Part of a small language model's weights: 10.4M parameters.
MLP neurons of a small language model. Each row is named by its layer, matrix (down: output weights) and neuron, and shows model dimensions 48-143. Each number is 50 + 12 x the weight over its row's rms, rounded and kept within 0 to 99. A neuron's up and down rows have the sign that makes its largest values positive.
After each neuron's rows, "raises" lists the tokens whose logits its output raises most directly, leaving later layers aside.

L12.down523:45 21 63 55 42 60 59 60 50 26 78 60 60 50 51 46 60 49 42 46 61 37 57 40 45 52 61 61 56 59 39 76 51 52 45 58 39 50 46 23 48 50 69 39 50 55 51 54 65 49 46 49 50 43 64 63 48 45 45 53 99 62 40 46 53 45 56 55 35 45 47 39 41 58 21 39 69 57 42 40 45 49 62 61 44 46 47 34 65 40 75 45 61 71 56 44
raises: "5", "4", "3", "6", "7"

L10.down491:62 49 58 49 48 25 38 61 53 55 53 54 43 60 33 52 38 59 49 60 51 55 52 24 42 51 44 52 49 60 59 48 45 61 32 43 54 41 56 58 62 46 40 45 47 56 76 48 50 34 55 45 45 43 47 38 22 31 52 59 45 68 49 40 46 73 46 50 60 56 54 46 26 61 64 60 31 59 36 52 26 41 56 48 62 20 60 49 41 62 30 43 77 34 30 58
raises: ".", ".,", ".)", " Census", " ."

L12.down706:58 62 40 56 56 29 48 73 36 36 44 69 52 38 69 57 32 53 57 53 42 59 56 42 27 61 36 53 50 44 59 22 44 46 58 57 34 77 46 46 45 59 56 39 46 38 55 58 61 57 73 62 46 56 64 50 49 35 40 69 45 40 23 75 47 35 32 48 35 61 56 60 66 45 68 80 43 49 54 43 59 42 47 49 37 69 50 30 77 38 50 41 37 64 56 47
raises: "wich", "cha", "sea", "Gls", "sp"

L6.down318:57 36 43 40 29 44 40 41 50 22 57 56 53 55 49 64 49 61 56 63 36 57 38 39 58 47 38 18 43 38 52 47 49 62 34 71 49 56 31 75 33 50 77 56 52 54 61 63 43 44 69 61 56 53 72 39 49 55 49 27 42 43 73 83 42 59 49 51 66 53 39 52 58 51 42 41 45 51 18 49 63 35 58 50 55 62 42 67 54 65 10 45 54 57 34 52
raises: "===", ")===", " ===", "====", " ===="

L6.down631:57 36 42 55 52 54 52 59 43 43 61 34 36 31 43 56 41 53 38 66 30 40 46 47 48 57 42 34 54 35 52 49 46 69 47 58 49 56 45 61 61 45 53 54 53 53 58 59 52 56 42 42 56 44 64 38 30 36 59 59 27 44 72 53 31 53 38 53 64 76 33 58 42 55 60 54 34 47 76 61 55 43 65 65 47 44 59 46 44 65 62 42 27 38 39 30
raises: " However", "\n", " When", " During", " They"

L2.down725:49 37 52 66 55 50 47 52 58 48 66 42 51 46 62 57 61 62 22 66 46 53 44 34 58 29 59 28 53 58 49 50 38 62 49 49 60 64 47 63 38 57 59 43 44 53 49 48 61 33 53 39 74 60 72 33 49 64 43 25 41 70 57 56 50 55 33 55 56 47 38 68 55 33 36 42 56 61 50 54 47 37 46 43 37 66 38 57 47 59 60 55 45 53 58 67
raises: "===", "ate", "ess", " ===", "ament"

L11.down589:50 25 33 59 63 50 60 53 30 40 57 62 53 44 59 32 42 47 51 83 71 26 45 42 57 39 50 44 53 42 49 46 52 41 39 41 57 49 52 73 70 42 72 54 52 49 66 48 23 43 32 57 35 46 22 56 50 47 66 43 60 51 58 66 36 56 64 54 45 64 53 56 59 60 54 49 40 55 71 41 51 37 31 65 41 47 42 57 37 45 69 48 52 61 34 51
raises: " him", " their", " his", " another", " its"

L11.down606:54 42 46 31 68 54 37 45 36 44 27 51 55 55 47 51 77 56 42 41 39 52 66 54 48 33 49 59 50 46 60 35 51 48 37 60 62 31 37 65 48 71 58 49 50 57 46 32 54 42 50 48 60 39 65 41 41 29 62 59 52 68 47 54 45 49 60 60 77 46 48 56 30 69 44 58 39 73 56 59 54 34 40 41 39 58 42 64 66 65 59 64 53 69 52 49
raises: "ive", "ances", "ives", "ivals", "ments"

L11.down707:49 49 44 76 65 43 54 61 70 58 69 44 53 66 63 36 77 75 46 38 47 32 51 57 40 51 65 56 58 71 48 45 45 44 67 73 50 71 61 45 69 51 37 38 56 48 40 30 66 56 45 48 61 65 38 45 80 56 64 32 26 41 73 36 49 54 51 51 40 60 58 35 43 58 40 51 60 63 39 54 50 48 40 36 30 47 41 66 42 45 43 56 46 61 70 59
raises: " as", "self", "uties", " themselves", "uty"

L10.down342:29 53 33 52 38 40 46 33 53 28 32 20 43 51 53 37 57 47 54 25 57 54 45 29 53 41 75 59 73 54 79 38 64 44 61 45 49 51 35 78 42 55 80 60 36 55 45 44 52 56 64 52 56 41 42 70 39 29 32 61 51 44 43 50 51 53 41 49 52 46 68 41 41 55 43 77 45 66 35 44 60 49 45 65 46 62 53 58 66 50 31 45 56 66 29 33
raises: " injury", " scored", " touchdown", " NHL", " hockey"

L12.down725:59 48 43 57 61 58 54 41 24 39 74 37 59 46 52 58 48 39 51 45 55 46 52 46 29 52 50 42 57 41 46 51 50 40 55 61 45 54 56 21 38 67 63 52 65 47 50 52 68 46 77 34 58 44 60 46 40 38 42 41 93 47 39 71 54 46 40 66 65 12 40 50 50 67 36 38 34 34 40 44 58 64 51 43 49 40 61 39 67 45 74 52 49 60 64 38
raises: "8", "7", "4", "6", "5"

L6.down216:78 27 39 60 33 57 47 57 32 47 43 59 65 65 64 42 51 65 43 66 63 44 53 60 45 55 51 39 65 44 58 36 56 53 47 49 54 43 47 76 39 45 44 46 31 63 75 54 42 57 34 56 48 36 46 61 57 50 56 41 81 56 59 48 33 45 41 44 52 59 60 47 47 42 68 51 43 57 46 57 51 47 45 50 42 44 58 39 51 51 63 27 32 54 43 35
raises: " their", " the", " its", " down", " his"

L12.down367:45 53 68 58 55 61 47 58 60 44 32 51 37 56 40 35 36 51 62 61 48 51 72 45 42 37 40 57 45 25 41 57 46 59 48 39 63 59 53 73 40 37 51 40 46 39 37 32 46 44 64 69 44 53 45 72 51 29 60 51 20 68 45 60 31 52 54 37 55 51 49 44 50 37 54 54 48 50 43 40 41 57 52 56 44 26 37 48 51 66 99 52 48 51 54 70
raises: "ches", "ched", "cha", "cher", "ch"

L12.down112:45 33 46 72 38 50 50 72 52 41 59 41 57 56 58 37 42 36 48 42 37 63 43 53 35 49 32 55 55 37 41 48 63 48 51 44 37 35 43 30 31 54 69 35 56 60 43 57 61 56 55 42 44 45 61 41 41 39 53 60 50 73 59 34 44 32 45 43 64 33 54 53 40 48 30 42 37 71 47 40 29 41 50 46 50 57 53 49 62 49 12 49 85 47 30 53
raises: " ====", " resulted", " tells", " makes", " could"

L12.down298:58 51 59 63 70 68 41 44 60 60 50 26 48 24 46 44 55 45 29 55 43 66 66 36 53 41 61 57 54 45 43 36 60 44 55 59 65 52 48 34 50 45 44 46 34 31 50 42 40 54 58 47 56 42 43 55 34 72 63 62 86 32 54 45 46 70 60 48 54 70 36 54 43 45 47 50 65 58 37 40 68 67 79 47 64 49 37 51 52 55 78 56 65 42 50 33
raises: "'", "’", "',", "ers", "es"

L11.down755:51 54 53 33 42 53 61 54 49 36 51 51 59 63 73 49 67 49 30 45 76 46 51 51 44 57 47 47 53 37 63 48 63 26 44 59 27 26 34 37 73 46 53 54 38 44 40 39 46 58 42 63 57 67 23 57 44 43 52 47 51 54 67 45 40 57 21 52 60 56 47 36 38 58 34 35 53 59 57 52 52 37 53 61 46 47 57 62 74 52 74 54 57 51 46 32
raises: "ively", "ive", "ives", "iv", "iva"